config.toml
hidden_size = 384
head_dim = 96
intermediate_size = 2304
norm_place = "pre"
rope_fraction = 1.0
parallel_block = false
init = "normal"
init_std_o = 0.0
optimizer = "adam_variant"
schedule = "wsd"
batch_tokens = [16384, 32768, 49152]
doc_mask = true
MLP neurons of a small language model. Each row is named by its layer, matrix (up: input weights) and neuron, and shows model dimensions 16-79. Each number is 200 + 30 x the weight over its row's rms, rounded and kept within 0 to 999.
After each neuron's rows, "fires in" lists the words (lower case) most often at its 100 highest values on Wikipedia text that the model never trained on.

L5.up636,168,227,213,233,170,142,217,203,188,251,224,219,195,256,275,172,170,229,206,216,182,153,225,192,211,209,188,214,220,200,200,222,174,204,198,213,185,194,152,226,234,195,216,230,234,138,211,174,230,194,222,221,216,197,150,230,195,167,160,161,223,190,210,244
fires in: "with", "candidate", "new", "s", "newspaper"

L5.up711,245,225,215,210,202,161,137,245,178,203,188,192,241,192,156,141,224,241,234,146,212,206,149,207,260,226,232,221,176,204,199,162,244,201,222,225,178,231,189,193,182,179,181,220,194,220,218,202,175,189,191,201,219,208,250,114,229,199,272,198,207,169,159,204
fires in: "they", "it", "public"

L9.up1049,203,187,180,192,211,154,183,219,245,236,163,196,172,164,195,188,217,176,214,191,195,213,201,211,240,216,192,209,193,231,199,225,183,196,199,237,186,116,220,169,215,129,196,188,173,181,241,194,218,193,194,215,278,212,191,216,204,174,162,194,159,194,163,185
fires in: "they", "there", "written", "however"

L5.up629,179,172,169,241,248,225,147,236,181,217,227,223,195,137,146,199,158,217,208,186,186,219,226,209,180,206,220,192,224,193,197,237,279,166,279,212,181,245,196,230,191,212,236,212,221,238,208,204,168,195,184,188,210,222,230,200,187,238,181,258,170,175,203,206
fires in: "released", "did", "had", "would", "seconds"

L5.up2096,146,212,199,215,257,226,195,215,175,185,202,201,189,199,184,195,200,173,131,152,178,225,158,242,194,209,237,208,165,194,210,196,203,172,224,208,210,246,214,235,168,222,239,179,207,211,142,211,228,222,135,169,156,192,240,228,176,211,171,219,164,201,147,243
fires in: "000", "later", "published", "released", "had", "foreign"

L5.up594,190,204,214,155,174,145,233,132,169,201,206,183,203,199,176,236,222,169,230,191,195,230,145,234,201,199,152,204,166,192,182,173,218,168,183,215,159,176,216,259,175,218,225,219,203,190,172,207,262,176,212,194,187,227,195,240,248,174,248,139,245,161,207,158
fires in: "in"

L9.up258,198,183,172,177,205,205,213,201,229,227,168,171,176,175,152,169,147,207,210,160,191,248,171,199,178,250,138,186,159,230,196,219,175,186,205,211,186,186,227,184,188,242,170,235,165,252,184,177,200,227,168,196,240,158,229,216,232,229,208,163,101,194,224,240
fires in: "in", "from", "at", "by"

L5.up1386,207,227,159,139,169,202,171,204,175,191,231,207,243,209,233,236,210,187,171,179,261,164,169,202,194,209,236,182,217,159,168,165,237,181,229,153,254,232,212,160,197,242,233,236,191,175,176,133,190,201,187,234,270,228,143,169,192,189,171,214,187,248,141,232
fires in: "number", "2013", "2017", "2012"

L5.up1859,208,166,218,228,171,290,200,181,236,143,217,226,247,193,154,201,220,194,150,217,230,180,153,225,233,179,196,172,160,196,182,162,235,208,184,206,225,188,218,185,140,230,233,252,219,173,236,206,178,212,210,190,212,250,183,192,176,219,235,181,187,237,229,203
fires in: "member", "members", "scored", "modern", "place", "9"

L5.up535,195,214,203,208,186,200,273,206,180,210,237,234,166,206,204,223,262,203,231,247,181,186,274,208,158,189,161,199,253,192,206,199,272,179,228,190,214,209,168,231,156,168,199,219,247,215,272,199,185,208,188,236,183,218,236,261,211,204,201,253,205,255,188,251
fires in: "also", "member", "as", "members", "star", "friends"

L9.up1662,203,198,221,148,205,199,223,238,235,173,245,226,257,182,208,128,138,205,189,199,186,200,168,203,203,172,208,188,266,215,191,212,221,176,157,210,229,180,162,175,205,210,192,193,186,223,241,138,226,210,210,147,228,211,230,241,202,227,245,235,181,190,186,182
fires in: "also", "these", "only", "atlantic", "where", "all"

L5.up1440,250,148,206,161,191,179,193,210,140,170,191,215,231,199,199,208,203,182,188,186,198,216,130,194,239,187,210,183,173,188,165,205,205,233,173,237,215,199,156,230,174,228,213,181,181,201,238,181,203,179,167,205,233,188,243,197,201,245,179,187,191,242,208,198
fires in: "and"

L5.up1433,186,213,212,253,184,191,242,203,231,221,201,179,153,177,220,194,185,169,223,167,190,213,168,209,194,199,211,216,216,151,167,179,185,192,205,284,170,198,207,165,232,169,224,173,198,188,189,232,209,171,188,221,155,200,153,208,194,195,202,187,159,232,253,162
fires in: "s", "july", "whose"

L5.up531,173,167,179,172,198,169,222,142,204,217,157,228,244,204,232,205,190,246,221,207,232,245,197,174,206,219,198,188,217,184,219,212,146,191,240,230,175,170,163,202,226,165,249,213,227,263,284,210,145,211,171,219,183,186,196,200,228,263,278,225,161,187,161,126
fires in: "a", "by", "justice", "about"

L5.up1783,174,227,242,248,212,177,229,111,175,222,213,264,207,151,179,233,236,170,196,199,209,208,235,203,261,204,215,155,171,211,215,234,222,216,190,195,181,175,199,235,199,182,194,285,190,232,197,188,226,244,212,140,190,222,204,209,201,166,155,207,203,149,236,165
fires in: "would", "services", "basketball", "will", "committee", "limited"

L5.up1147,213,187,168,150,190,212,163,218,168,185,231,194,215,239,199,187,153,199,163,184,178,186,198,191,209,198,207,171,227,178,205,236,226,184,172,176,176,143,203,217,210,223,201,202,171,209,143,284,223,222,142,187,177,198,198,237,167,166,165,208,137,247,183,253
fires in: "and"

L5.up449,215,231,235,237,186,205,170,214,161,167,176,171,137,208,178,204,212,148,167,165,187,222,212,197,242,204,207,152,189,223,180,175,191,197,232,229,202,242,223,216,185,162,176,178,158,174,245,221,216,205,178,226,176,225,208,250,166,166,221,199,161,206,170,252
fires in: "but", "and", "when", "death", "20"

L5.up1659,251,226,242,256,162,201,189,188,206,186,168,202,208,189,202,213,175,176,200,197,202,218,240,195,179,234,213,252,237,180,194,183,209,195,224,176,182,167,193,191,190,201,241,199,196,211,209,164,215,151,214,196,179,186,187,160,224,207,196,161,234,250,199,237
fires in: "november", "beginning", "it", "season", "king", "kerr"

L5.up966,163,134,186,151,174,187,234,157,186,192,194,251,169,199,196,246,199,221,241,203,153,203,198,244,282,271,223,141,180,139,220,150,179,172,201,190,164,182,236,235,202,207,237,229,172,214,179,215,199,212,195,258,209,187,200,192,203,178,221,223,246,217,243,163
fires in: "for", "ave", "gave", "information", "agreement", "digital"

L5.up2238,186,201,179,228,161,240,174,184,191,148,156,193,160,127,205,236,205,201,115,235,195,227,213,212,203,180,161,247,184,141,206,237,195,217,186,251,162,170,195,203,214,202,209,249,259,203,193,162,202,233,211,230,188,196,190,164,233,166,199,204,195,207,198,191
fires in: "by", "affairs"

L5.up793,202,223,181,201,224,217,187,192,157,174,213,203,186,177,229,261,223,210,184,197,181,239,221,249,244,196,238,180,188,169,188,201,192,222,183,206,201,213,206,227,250,247,228,255,226,221,194,227,200,195,176,254,173,154,202,237,177,229,175,172,229,246,233,224
fires in: "for", "area"